Weights of a small GPT-style language model, trained from scratch on English Wikipedia: 16 layers.
MLP neurons of a small language model. Each row is named by its layer, matrix (gate and up: input weights; down: output weights) and neuron, and shows model dimensions 176-271. Each number is 500 + 25 x the weight over its row's rms, rounded and kept within 0 to 999. Numbers have three digits each. A neuron's up and down rows have the sign that makes its largest values positive.
Before each neuron's rows, "fires after" lists the tokens most often just before its 100 highest values on Wikipedia text that the model never trained on. A number after a token or word is its count.

fires after: ")" 22, " 0" 18, " 1" 17, " 2" 9, " (" 6, " " 4
L11.gate192:502512469501508496495453503492519485556570502471483484488485483476471504452502498508503465489537508467546520508511488490501498468501466467501501450487502523525486491450500475535498497537513494514490526535476478466472534477475524530524521498474484465509463506494549451470507473522505502512
L11.up192:481471554492480470460482487506489515491491514456469471510486457558520464545481490508505513496529524504524491463484496482549496486500485493486473523472506567489457489480470502550495497539537483522525537518471498482484539520524544511516515521556497533526502487509559496513495493491489502493
L11.down192:481546509508541545522499526458522506508450466501517499508491487474546465505496518473475521541500440506530486502467514488514480508538502431550509517472495508479545520461485505505500495524481502524509466503482524456511498535470505510478541451484514532509552504512517541487541550491522532487

fires after: " |" 28, "|" 16, "\n" 8, "," 7, " –" 5, "ed" 4
L10.gate430:454480483473502483544534485516515537563530491495560526492492507515484528499507511517503502492474435524527439485502498441498500539510503487500462499477524488487487524477481476518477505531490515469516487505502453508500496530525507516498468472514497520461482484502486488505533492477539498486
L10.up430:502502498488497502522506511500504485472510511492528470516489507508495465478500513484525582509486518461497521490538488503525488482499419509495509541505527496507548544498518470519472510492497481494523508460463507550491510480527473511494508560546495482490438507504518473483496460468515459526
L10.down430:477531495544468478492525525493470461502449485466518503469498446491491490506495518514519476503510509523538521486511515497476495524473565522454479464458521496485541472500492493517467534507493534546455507467557513513469554473534449507519504526474510507497490479496481463489473524521521519461

fires after: "," 50
L5.gate414:460517510478496525480473500483502516485521462477480482518515475496459514525442479501540514472492531491495515537506501476487443524506470485477500491547504478494513479431519487480544483494476491520481518499512505470529449529501527504483501501514474470516506485489547506485518518488469515531
L5.up414:444504489499532461451494513475536539473484458465513473489529461485514478511495466495489504477498490465521507512494483502459509461493536489522503462471532481474525510533478467496487520487487487536492505518523502511479477498486503487528459477518486487501495520462490453547473497552499498513
L5.down414:460490519531513530532446478531509518470537520482478482483417497535473516497507487531493522480456514498451479484492491526459501518504464452501523539535534479502515500463493521486489519509522491527484495511495481476492537490518516532498488514495514481495525463529550495523495494517484552482

fires after: " |" 30, " to" 16, " a" 5, " the" 4
L2.gate78:449491460513510476547439495488530464487528488543555464546477541515479528496528506532518499514484459538514474463519517444488533483504484502498464539468535521526551519521520472528506480511521453530498477494469461501519465526490457491526550502539467493526446526501488521522509498542511472472
L2.up78:512445517493549501522519450514484480503534466497520492484501506534521462485472525542473560494546528491490488550521482480536543514445518507501471483500529516483544504531539467510500484518499510441504501470510522516488491501502478479552497484510511505462465509531454486559477502518465503506
L2.down78:495486518479533460466495493521478516471505474517582471468493495527489449504530535548521505494539462478496470488500484525525504498496410491544522547534525536509517507550478493509477520457512516510500536518500506507486568529503527510537428507499470490528516512510498509503475468520443471523

fires after: " the" 24, " |" 12, "|" 11, " The" 9, ";" 6, " •" 5
L5.gate303:507506486524480498527535485506434508463485477486536536494479490503530515482536499509507502525510499504494521521442494515518528477499591500470526474475513501484493550531501520443497519497487527501513479555464495517500480499536488522469509468554480465514447502518530513458495521517485545472
L5.up303:509456498515503518496495538537508501498515434480491519502463509517444462459493475481514503500536488448482509491509535491455469498523480517510532514544500510489508509470502479477517468508498505525468499539435502493530503507500472508444504509486510486498523486485512557508440504505479537530
L5.down303:516472527537532479505534462493558486531475495508453545514468536485475518491525493507510488485458511484479485456484498509530465471500480504449516537488508492516491493510497544479511484528495426487499457505520509550498500497493490498475523458529456498526509465556498482513484479484500527481

fires after: " " 30, " (" 10, " P" 9, "-" 7, "," 5, "K" 4
L5.gate274:503511492536507565521488490490490505545470492510508453458526504527495556520501511474537531505532475492535527528510518520510464538524486465529547502528442495494494458471491459520495527460498498466494506544476529485501522517501488514483522549505517526525512489527463534483472541450543475513
L5.up274:512501538492526546523506516471485508488469489519500500458502542504500490502462525509524473489511487519477467512468500477512523515506540493497532536548498513496490474481472504477508473510488479520502497508488518524519484496458467476523473501518537508516527494551478459485557532511506474527
L5.down274:495517505521509481501495491488516502471480443512511508529572518522503487549462511523496485483512539485507497458525544484527533500539444481499506483486552496513492490488496512510451533509510520524505508491479535476514480508535473465507512513528568493480512536522516477498507518466498505544

fires after: "\n" 71
L3.gate124:499542493435485472535563485555440485511544521519527472498498520518474459485485520524513496517496539503528496488507509480536500514507504510480474500502511502528484481518501483493537492535480503514525508508487481490508516503495531504473486460459567481522462487491544456518542546483488499494
L3.up124:470531500517514515485459530521500483555472522497504528490494508534503504534535517497512527506521502486496490508514487507518507516493478509507508470505514506510543467510495494527497493511491429516538492522499560458499443523497517496479496496505485517515533500467447535484479503474526471477
L3.down124:445497457533469506484504490510508521494531488498479494506513501487470488521506481505474471519486493510522512501460498500471485468507424457512497509517480491487500487491508493475520478546489521490441492509485467534532522503494515500465500503486511486510548487494458468570505489513499484469

fires after: " |" 32, "." 32, ")" 6, " and" 4, "\n" 4
L11.gate23:533508478507519477493542507539533560487510465507517539526506498491528518487486459522521457463502510545466538511502521513535553500564474530504550509496524530497507525492477477513474557499493467521550512494514534520490487533529487511460504486504509535510466510495466518498507506496455482503
L11.up23:451448500508492505496481439505467491495551478535507528520474549482479545538505508491487527513474522464496530498486554485524517491496505535508501447478486498489545462478530486544513472506498526541492515496476503514529506446498517529540488503522516465521512468494500499467488505507543556524
L11.down23:536502515478500469566525494496492531523465512495476489460495470498495467474526509480518535511493469476486488438500466508444524509508446492518510481531512531499502530500494473503508464481520475508503517482508464494517499492493466503497507543480519476504526540515493471498508500477498476507

fires after: "\n" 70, "." 8
L9.gate432:523572488545522508514487542488521524490485491511536514505522483479487513519463500532485520509475453497544490492501526483497487505496483543526493454475542504450470482509503516519509512545469516511511502544527475536551498456468514516461489526514512470528465519490487467538492481500495482480
L9.up432:547509521497469507473495474480529526514536502493496543465511512517477493450447501492506498516533525511508499506514523512487517477506525486516486532527506476527531506476488542457473485476543479519493547450528507480484531545504535501493537510536508506508535503507496493526514533478471452478
L9.down432:537546487500480474478504496556526522499513530541441503476508497489563501485526473476504484510524516477485494515514525488454454466470490502467478460513478505490449522467479487480471510531535522508453553512513500516510487470514481500487501519490510528473509525466519480515484482493521504526

fires after: " during" 20, " the" 17, " of" 14, " During" 7, " in" 6
L9.gate167:457509470516520487497509483452473460514510518471568518498457484537512502455479519518438500499519525502501473492517510492494486511519487509491455517499470449538490539541501511489467519465505478539512508506515496503510538501471550510513528506504489532412498451495481485519539464493467470517
L9.up167:522447487475534538511495509516517500517510503490486511494454499454488514483469482521476486497483537497502519531502543507527496497543518541547546486485537480528454481541534475470482493474501471496525492493526496539513537483478513505491457504493470477480491538525492501481510475526531474500
L9.down167:481526486456476454462495492517491498497523519495450516477461509524491500499508557529460512479458517554455490535473517501506516521464483505493541533502542514501543487468473521518480552488485396515534475488489525536469524495484506512490506485504528488502463501509493499490514461476476491520

fires after: "\n" 83, " |" 5
L11.gate395:464493492514484518539487539485492502513539444526513454483511459501519474492517506524503523498529490483489530519484536517455484467498493531478533491484476496491501505473491537519469512471496490517491534458500538494503460469552542444470502483521485485502485510489503537481489524488542494453
L11.up395:476472493522513474474489494488513496454496514521506539535525527501492516490486504465509479510486524550558514516513499468504536510484469555476538506519528458477448522494523496475483498505498480512490509486482515473518508515556467500513502446486491491502512466476507512476458467489507471526
L11.down395:481491477495492499521486479556493542533518490519467513507488474451505511459520517558494473538533552484553502475531482481469506440460523504489476450500537518529536520507492496510509501482478450519534488487498517487485418495516493502547484467518500482481562502482546517478472462508528470520

fires after: " |" 40, " /" 7, " made" 4
L11.gate175:513421461515474461468517500550469494554478474492518504467534507522471502517518533515509475540521465548514466514478529500530508474510494472498508455511532489440481495491499470567491514519482525522480507516451530506545511475505514485483466501481508487469506513473484498492495505467458476474
L11.up175:490502484490463542523532511502485488513495489552516513487542519514508521491535481520501503476478478528447499483474537487528495526446505544479493531510527455476527520515490496509432545489465488503495453481492497503472525558512491482518516532466496496511472478498481496489504505538460475488
L11.down175:503488485508524503505541513501487483466547476516490493502527437479497482492542550476508483506494518522464490491518507505489496563513488521479476500468466489464539492493515550506502524493490462498517517521534524474477552519486495515539448458498479502474506463505555476525519485500482472489

fires after: " |" 32, " 1" 20, " 2" 10
L13.gate255:441523517510505487499472497493452461534459497533568507515520517536478486553479489517483480474535480538483476484466507469490476536475448526494483488488486512503480489503512517485509543503511528457537484499489479478499525473521485458478509531536501504518493456478491502497488497520508490502
L13.up255:513481540480537475508530539488507497486545492506534452505527503518475491509470501485506509510489517472489478460449487548452469477527517469530484465522450481537461460508478568552511498487489493492500441498485499498508463474511496520520492478496524472532473488515522465496482558494485459523
L13.down255:447471495481486532521468493554472492469475532495480492535531481483488498573491489549486507517501488512485522525472499475501500477484592526504526524469503456498538477463498494515517485518498484511514493464463466498506492522496497507523506518484465496511518466479503486476541489495548494466

fires after: " |" 48, "ed" 8, " the" 4
L12.gate122:490519461517512489506524528512451491464503523508522507519544453490506509520483500473527494512487518502531466498523524549498504446501542472528486481550514474534526534500547507520530480479492492522469479487516470501499483515549500521509484513472519460473471452526545505524496498510493464484
L12.up122:523515503528519487501523493531478511501527479487517491464518480553515491536489518493515492499470503509503486499517489513532509466471527527505487506479532488476500514537487479533497521493492476506507464500495467524506539557508469532524454499515509526503476502494471469494478548499499505428
L12.down122:513458439533556500436521532500470474501475454488496509503502510495491506489501483512517531527512496474473475469521545554495538502518544508535475480532483483514494452486501504500493509494512502513528505490504467486484528547480517515474510500518512503481506506522496542511502489461473514495

fires after: "===" 33, "==" 30, " ===" 17, " ==" 10, " the" 4
L10.gate412:504477540481449474502467520530482443508498535532469501459523515506465470519531535468528479499497487493487474503496499474555517503513558475455512442537452514506493491539448509520501494488514484503485490504477486523494523501509536481493478481461452530463498509522515525523522563539519495515
L10.up412:514466481493453488508486493488501498471524554492499525500479480486513499468550444513501474514502515487515496545491503557462462523502550512472557476545494497497502498446490488503527483468513511478497507482438490522481463549496512529531472448518527489481528542467479494548509508500512504544
L10.down412:492516486480486501487468485526500498498484547515515497514486497471530488552479471478503466458499503457470503484507490505517446500484436528501540490514484513511487532550509501530522513478494491503451504495534451484511524479531494498503517510470487519506505506517462497488450528472524493453

fires after: " |" 72, ";" 9
L2.gate444:475469481531525499509500497464495532521485480541488491505489499532442479469498519469521506553498529493519534532509532500501487480517478500496467511525521504475477503521529456489548511470461486488555495484497493506510515491513492492460517532480540514505482455457442505490525431463479495474
L2.up444:510487505516505496522483506514492472543523512476493463542519487516512490487537517504527472509491478512488481550503483459503513459463490511519521489483509515447536497475520515465515475485506478491538511501542499502531533484534536514530523467503540501485491488506469532515477497551489501491
L2.down444:506515517483485539493489527481507448496496516522481543542478506526545472537472484509516487489504484501516517481537472517482493496477471558529520508505499499493549532491480517536500508505478479483483501459469472503531492503497509466544472463524556512484521526505495484525496470478469498499

fires after: " |" 70, "N" 6, ")" 5, ";" 4
L12.gate345:519492518533489511518486507524499500481509492479508512530490462479507516527471518523468516468501529542525491519568478521520522429534502488556520563497475507488466510502505488498524488487512565506490529507491495520514474538495459518504501487522469500479517465541546467501550470495518524506
L12.up345:531509482496485517546466500536487474522535511518505505489498510488538502533469500483550500463451480515476463573542467494512513527529476487540506550462526489447503493473502495504454480483489491511483486510506514494511478552494504507546506505485503521481524513517522479493484480497510516511
L12.down345:476493468491483508496511480535525446510481502523491491491497507487526498494511517536521498517511434474527505503487470514546514505509552515484503502548509502515511508479499493513501485451544531481508500497476508531459508517523489493535528490492481514517477513518518477523456481533512496498

fires after: " the" 46, " and" 7, " |" 5
L9.gate129:481466469544503499476480552469574456526513474555510534518487456515523492500459543521528496517514505461487467489468517548488512501476481483485505498480476524524521485474476510489453494473497488509533481501471485506516466463522517470491565506512471545505501458477523486528466449457531510511
L9.up129:496482490494501489469464473477516492486533491531498497523494462536491456507450551527513540526542505525474494497481512498475508526512507515494527521533493520481527456503525502480495500493506527534525486528494492474514457481537551480456517465491498500515499484507523490530490482473496472495
L9.down129:493475476531486484463517521522566554497510525465458524516490505491527481490546517512479514458467538500500538466449495519503527513471514502486507480476508481495510503487546525468523461468525491494501464526497481550452518468495521508523509529488463465495509515499493503486491469501453501496

fires after: "." 50, "s" 7, " =" 4
L11.gate443:502500486518478501479472545470530516530521518517518494503539527549511458498455460502494507482506513491488455509515525493481505488503459530479505494461522514492500476519511494511519472499518463534486495486540485500539503496454482515458524477522529555438502487514530515533484490448533549496
L11.up443:506494509522481523495478478478506512475515511568484526509438555490468483504477435508502502493514556518515485475455505517472493456503576481517466487494444489484509501507462455509523481488533471485508510496500438524518525521547515493495532508490466470520455491466501479496506529468514532482
L11.down443:494511510485519493499509506530480445543516488496506497472477471520494526500532477490497495465496471493487512494516425483469508512460612475522473506520497527504480472490503462479505489536490526555534510527507532498478491518501443491457474541492550469474492487499513463479500484516503485539

fires after: " |" 49, " a" 8, " the" 7, " and" 4
L2.gate153:505504501472514520494522455502446487485537550485475513559464520503467450466499510497505509473507510495519506504546526500490523488490484515486501518488483517533487499516469524526526545482500496512494474480514509517495521517501464530464559529523514522512505492521518503443519518523520515455
L2.up153:497513511481508510484497474510522494478481462491509526520534502543463486532433503476495517507511499488475521493516443547484474517519453540485464499511476475461491501492461485490481527475474507456502490491488536456514475493487521510496484469480468476519521562514494509527506496537524519466
L2.down153:514485498480542507515498485511485508507510484515461518511488504539492516517499493536572495467500469522516474508523466521506543487490496478454470500497469551542550522515503514503553536482499490539481483461523544491492537484498505499499529487472524544453504493525497477504519498475483512524

fires after: "\n" 43, " " 15, " Democratic" 7
L8.gate313:507529471519488504519499500501454516498483521498516494466500493471506530448499512496524512541491487512489518432522518494512490536502409515520527521475476486534518507493492521503514455502524477524509487477563524517523433515508484517522504493528533522464475515504491472536506510499518485504
L8.up313:521511457553522485509547529468453544492472471499475513516504514507497459453479491478457493536518498501502493480525502537500491468521515464461492482526510524506468509511503519466441544500521483457492524491511532447478471445501469485498511482511470506529529482479471498531519485475449514542
L8.down313:539491481494513420478519499528504522499530490519521479531493513494494486487499499477456518513488545525481518498485509487489548457481512523499486499513534482469484505520475516492526471526483485511512473511501498516458491493500511526492489503509527524498505528538484522492524532421524489523

fires after: " |" 49, " the" 13, " a" 6
L11.gate152:507537506539518560498482510504494501500522476473466485527519566525473481517508491472496512535526456467491456484511564529475535509545512479523512482505512536501518503501488524521513501493479490564474446479512516482529482501498517469510538540483473511434457487486524510494483501495517487503
L11.up152:500483476524512451484526482475498540523527533486501583463483504461503472478493504488562508471495513512504503490500535549487513463508530504454487475477493530525471441465474491497492535481441485499475534506491510502495472485487512464483458508460530479518498509493526520517456469494499484545
L11.down152:514492473477509517507524507573501527494517544479462499517506468485494464490497476524524490482501507512507509549515534505493502522463563478477514501511468493524508466507537509517506470527474459515490449468468495504524512494489504500518513501487478514520509531537493516503507477481496516482

fires after: " at" 30, " in" 13, " |" 7, " At" 6, ")" 4, " to" 4
L10.gate115:530485517511531505496466479503468526451543477513567549523479549502486507500493456493486485471479530516489473475536542489522491514530504511507464501483476474513527518517489484500468532493501509468527496512512475503512458506457517482558485510484480533478500546478506480497492479485449473487
L10.up115:521490478473503477514517485493452480491483524503504466473508520503523466501493515487535488482503468539468490487481545471512549520489536538487479479448492527498479496503541477512475508507520542522502509553467515488462470523475479453497516520501484506483522443465490527548478483490464532488
L10.down115:543506500529490526532504525485502456484530514483540491481465526526525455491504511472500521517535460475476518508537537526461504521529505549486512508494482491501472560481481476519490481470506454477494480460532505494477506542502501470489455532470465493481499475529507498531472484508493511514

fires after: " |" 57, ")" 23, ":" 4
L12.gate27:504490505514478465529472496541486467481515497468501429508434467505483465486474497495461482536537496552510494544531517506513467504473432486496507475500469495458521478538528508494477504498482479524457498523488501449513490471460478487466528503470542484474418496489508478492495545494490484471
L12.up27:515478522509520520507474496478453471466532478481492494522499475467457463520502445530536470497518508511514447525462466523478501502501532465494490494520448527497487497481469486527512490546474501500535517498464522505483479517486462522491515522494444480475550434530497494535497500523493535507
L12.down27:492540519540508537515526473511520523491535491456500501513496501500467499521472479529478498525526487502520448452489467550525464548512464521521476519527459559506494498487474503495485458475547525514533549521524482476488514503507462540551500508469444451513518492480504523528521524475502539490

fires after: " the" 47, "s" 14, " |" 5
L5.gate79:543478527458529497511534493498464529496505477516492497524514490496458505457508490506501525512482533523446514500447500528507476500477485557485524515486481477487509597451491491463481505506473452483484520506459498506531500521497539534475526515484516491498523500517525511481495546482484505508
L5.up79:538480540506566463510513510509498466504481503513510466501501511528544525470477482473483513550490462538507467533487485488538487485532527505491515503558488473511484556513513461458457528490473463506548506482530515498481510462473552485512534469478481486516462489483512523510468463479528526528
L5.down79:486489494523530501519477492490493509551490476477513497494476462492526498468526473554486491519451495475485517484477464500530476495501529537469551511515580481494481517492500503499492491475478500486497485456523499524484451564485552482488504502507485497488445477525538496485475547478514551494

fires after: " |" 56, ";" 7
L5.gate326:486473491505510473448520484498498465462524529522496534486529511477464479494507474460487528516526494469485470536507518526499473494434516506527521502502484459508522539495505470521508528501471511501478496474520486509503485480484514514512516484487509483469500496507471459469514493490495489527
L5.up326:492522511475439506480472509534478493514475525489489560515517524550484537519498507477512520467526504482532496496509461492545489504450461517530509508502526467452491507542497491492475551502515483530524486566514491456520497517514473506481474515495492496564497486471487528515531530497470470504
L5.down326:545504532498496495505509496492477503516508515473486542515491510497518474573494479425481476498509484501531475495578493477509486510508545503518510459497521467514509481477523478511482467502506525505458524482502530558470515476490500518507482518471558541446550492560491472524505499502511524541

fires after: " |" 76, ":" 5
L12.gate406:515459521509533526501501506529442497485507546526462569524478477561497524509494498510512505450511498504563480503535486492481487473569519449555485481488531502495482550487503517530515489513493450493486465502527507508501505486477495519464499510482494502518465485538469488548504488510459482536
L12.up406:503518461539460534518498451524506474493525480483498487534513526448525504521517441449506495496478483497488504511492537470482527517493479500490463514534481542544549536505432466489508521485540505482507510472528502528466522537482528482459476496467452487522540488516506523507505501484469478531
L12.down406:525489505493521492494487494498512486509509490528506545470487510520494498542514511551518533483496444524479481496532480497478505523386551520536469498479505527461494520464511545482501497529490463514504481452479542481447464466506504501568491487516494535505467498493507496502481500460511502525

fires after: "\n" 53, "," 4, " |" 4
L12.gate104:550465502512476500483487501498521532507515494482507495496514491495504506477476498496534519475518542523492523489466501541494402506527493493523475519462492489532530484529483518503497468522544469498529497454494485486521483509546566543505505465554481494506483540487493491513482475495484511510
L12.up104:502496505535497536457479496506489479527506431511492514529516505539495515472504514469493476522456464485494472480519492514498497489525516499516516485482509499523520494509473491477512450440547532485456502484498509487521487470536508470473537535495478439497467500444536486515509513472488521465
L12.down104:526488517487517478523500462490516486486518490499505470494465492527480534531498516538497510475462517512469500494511492518523497494466461510518516493482517522472493488495504536494543504502479535488454513510534483510473497491508509482475502501514539467498544425511456509486498522485510502484

fires after: " " 44, "." 13, " (" 8, " \"" 6
L5.gate41:493446537498516493504538497521516527476460498574505479466523521538528505511490466533502500499507471516503519532522474506511491522527466503499497492483530524444522484503555504485513480478505482522540481490460485527508520503518488515504537512479527482482516524487525500540517463502506521540
L5.up41:533518522500512504495457457504475533473476502517491545513512542511467457494487548498525498468497514511505524542481509494493499482496526482516493517520471501484470482515514486515503456508494467544498516504496467491536490522481485486520488448492467485504495462486495483537469466500502520522
L5.down41:480549529506507478477525505549464504477474469504495540491477508478487556497473489491484515508475502468497506477495516478540509491535481459515494506534486528524473482492466491495538493470525494471514507512522477490475504544445522489493512514531483488479560477487490518514524544495500510488

fires after: "," 51, "." 15
L2.gate46:519478464476523519495469494527484482436554497434544489509516506458496494507510538488555550504472507482489488492492508508453510551523532509460492470519487532486519527508472450535555500489496510507530508473534514490477467516486498553488521528538453517532530507505498512527460490495528516481
L2.up46:503524492442498486467496456525545493476493514490524473477511495526533480449474510456531505457514493491480515501527494514504496503495529533542524504504523494514491543453521503475502474493495522492522489539502472528500476543475483476507479461523484501495510554519521494513528475517475523470
L2.down46:483522507521505527541498482530549450458534539480491478523500527513475542521500486498484499460504519508501477485463488475491443517484482512496474489516483448493473487459522504529467503491529504453456497499481502449451507501559453477502501497470497523463539540504512497503478468444491494471

fires after: " |" 51, " was" 6, " to" 5
L10.gate365:502487499579502417527521527491555478494535513497508503499526463552505520525479508467488512515511454478495506524517490515526515494480531500491489524464519499515510495542526508487553474509526476452495489529522542528475541472458497511477516506495504511494482482491479487492512474529486449486
L10.up365:480523470489485491472515488526529511539524481470496498538547489508513492510493517459543461525534481510549495506551557462515485464530500462510504482452484499497476495497442497495508488497505486483514499495500483495552494504486519530521461524463526454511524492486451492505520471477474521492
L10.down365:494494497497522513483511523518494507487525456467511499498490524552470490468511485480514461516514490493522513516478541494508519497521531465546515485521509442516501472509476501461480502530521484513510436539509499465542491484485503507508476525476493487450480502476486516498475553513492521497

fires after: " |" 78
L5.gate434:516527469490507504532513510471500526517503467527478501466530521545463503474494508534505511548466502521532499485481510495449521498549571506496527507486501511486538474490521477515530540479503493529533528472537495487507525536513470526464523454479501548510528513513514480488480499490481512464
L5.up434:495506498552496494503488497467478483497532504504481512499508509506508495482521452511517481465551475543457517493471534485544487521504459482487492536476505463522481509514497498523491516496463465495498486544495495484527509489535513485512511561486487471508479493510507501471488470534484501541
L5.down434:499515525533495479452539512507510508506489523525510483533532488481503467462518493508479478470498476499524494500469514490532463496481454498519516503478454484535499470547502470486516491466498487520497511485487487507503489479540444488488534499525496526522490514511497475486473480532442479498

fires after: " the" 45, " The" 25, "The" 11
L5.gate203:513520542531487453475498568514495500474464491491485488496478525535486500463527493497473485519457485488499490493502509505500444438511527511495496491503511469488515535487516466480480532463453483512495476564509502506533466483519521507468494492504458460490492490469471515471486509490524485478
L5.up203:494513515461494472513494509487516459502452507505474530517510540514503492483533461474502483520494460486437491505503482479467456511523479479475503523493484476491502510494520481470468495508470497525517466532495489503513452451504496486458450474554517483505492482510493502452497471546528463482
L5.down203:532521502479484460476517523528525501489475456510480509486508539478481479479448508480521522517461496504483495469479540460467459505536376488484457462512515509518508474541529514486492497505501452484493509496535547533528486476523502511484471533524485550448480510467465530482507506482513465519

fires after: " |" 44, " (" 7, " the" 4, " Density" 4
L13.gate96:509445481473499513481501483492509460489535507442475470515490492497521553535488483491512504492544510510520508510510458503506508441530504493544537481506504465515465491495507509508513488509494497461486479474520496496504525517483507492500547467497534510514500487507526511513509541478421504486
L13.up96:517516485481519531483482454530479517508519510504491465513472482450495468493488480458486442515471479491499456486477510511531502495491493476495520515494475520509502547529512495481536491478491521530533479480532493481491496537508475455487503546499525477489541495470488505499481497523536530461
L13.down96:502523561485520550449454502545459441503488477509526519500510448444463487524468504521487499507540523471548516546471472490483509499512557508538538485454553494520520496469489477463491467504484488493517517478517517520462514489499432500524525499495512509471520516517493511485560485482526512511

fires after: " |" 59
L12.gate198:527473473519510475519518464522507453512507518546520505505525527519530524494480480530528539493497489493480467547525484478487561478515431486511482518505488486485508476507483479513541501495497527505474521487542464520523489475499509483497502500481493460509529467461550506472520487478488469492
L12.up198:490493463473484496483533516518516533524496507516489524540508486476548519511515470497497496490449501504491480487531462516454500477511470473514509482509504461487519554522536545522435510506473533521518512536492519549518529501503451471478531537478483562469489480468493562526509499484490502512
L12.down198:478494480453480535503559462485532537493515497493532515480491499487550480492478494489493512470502505499500481453491506515493492512559479481511484531493522491488493506515516524452484518510510488499510492506486486498499497502482534484545521538517502546488540473510511542489505492513466482521

fires after: "==" 24, ":" 14, "\n" 14, " ==" 11, " ===" 8, "===" 8
L11.gate416:491520479487504521501515473498473510540498532523466513499564507488539497475497503476548474490483479489457438549505498482479481516484538526456524539461508463532511509496497487487522486487508481506476477520517487505472475508509473494459489530500509489501490491490525497508487462431523534504
L11.up416:492528516531517546516470520506542483514494469480532478487513502507492469516549513489499487496471519516551486492479498504501493522465469504528520522511549525503511493562510484516519492518518501532498472512506478518493490486509521539462487446524503579542526540468477493497483500481505495459
L11.down416:517523503503501497507483528470490526526496514475489519490544526469525520516550452493470505464477444482524557469475481501516463484460502483491514515499542503474542526539521521514529506496516496499482523498478550519507513475527492540476480513528509506448519496515502524489496494538515504517

fires after: "\n" 33, "==" 13, "-" 12, "|" 10, " |" 6, "Early" 4
L3.gate62:523501479523513530559514550490497509494493478499468490476494498564496514503521519491499516503487481517482488497468488442484523501507520512523470541501489481473459484489519518493467489442503578492443522514515482514503503528519485479510502495478507473466531483515521463488501531536514547463
L3.up62:495499507488503463486482528540463506503488511507475486467415508509492449487495526520504502531496504504519477494496491517486522439512497585526498507513448509514502495513500473538452460468497483460485511468512549536511493501526510485488499501497445503508498513482482479526494503491455499518
L3.down62:491525526522499491471448523505518496521465497451500527500490507511499470489511494500516499572468484511510472495488505520421515496482423560508482525511489456546508489501493515478494486491499460479503511465522481530510498518521508506481466510530473467474495466482468479512484497451468540517

fires after: " of" 19, " the" 16, "'" 12, " to" 6
L10.gate311:487475495515506515503440530486490527513485488473522520473510496504468522462489510497484509463512496519491527512471466516497484479483517514533486506547490509488482517515451487488450501464521474515481507490507477542507504486487517500522516481475490503495505506513514530527500516530571501521
L10.up311:516520533496507540517496535511522518554505496493458480515510504477470513518499523492487548449488490509463463498465507490509504502486475531506545463519544465535517485508506511485485493515492503507543489493484476543468515500537509505509505490482476533511520477527495493518501458542497509484
L10.down311:470479482500510508507539480511501533514516465541484461541507500491535519494499476538502523522484482510514505491467500514511505468480423493487493511519568474499522505493503477543485507533472512509535508466502471514514506486525473531504462502502522498484430519480485518493497489479492495508

fires after: " |" 91, "|" 7
L2.gate187:496541471502532514485506510451474483444562518528514492456454516548524483483518509496500511522495472472527507504509464560473514512522493476483504446517501536485504503539530474544495532489480463515490464505487521533538514490481490516494525519471522566500474468530513490505489483523520485551
L2.up187:482495517542506484516476488500465483504496504472467469498502511496462493495522503520551460508500511478502507467477511519538563531511452543484468517480462487544511523483495503513507480470509520469548481475493506487504478498504509559485526465536439492545526467510514479513511485524471529461
L2.down187:463463504530545484473527531496461486529527500499510509500506518522489499510498508495531514477531478520506476515515493489492517487497420541504501520500493534496493501494504486490453498473514507482524503494507477466468461493561500500544466441470514504537525491486452456516520457439484495488

fires after: " the" 46, " The" 7, " of" 4, " |" 4, " a" 4
L8.gate381:500537517490467531489519521459452484481513522503512486524504506458484501518466511495478523482512500486511474474493474492496545494508459540512459448492468486487523480516479460497496476468515518479537545524525529489544529497522492483512484456487487489521501494536516524525483497545514481527
L8.up381:542527485500501478537511541523519499529533529551479476495528545519487456494557531495487526499496462544461486473496514550466484479510508486489514512490520508514536462532510477498530493509500516499452477465504501498482493503494468499537521456488543516495500529528509501499451517501467508493
L8.down381:481498503504502516506514541496479500516493479502493478503495495493531451544501478485489541480470515511506495480534520499527494453534446525471485493514496514488505508539526525483510494513487506471517508484519515500466455524541461474510504497516484500433485472510490523503511490490469445558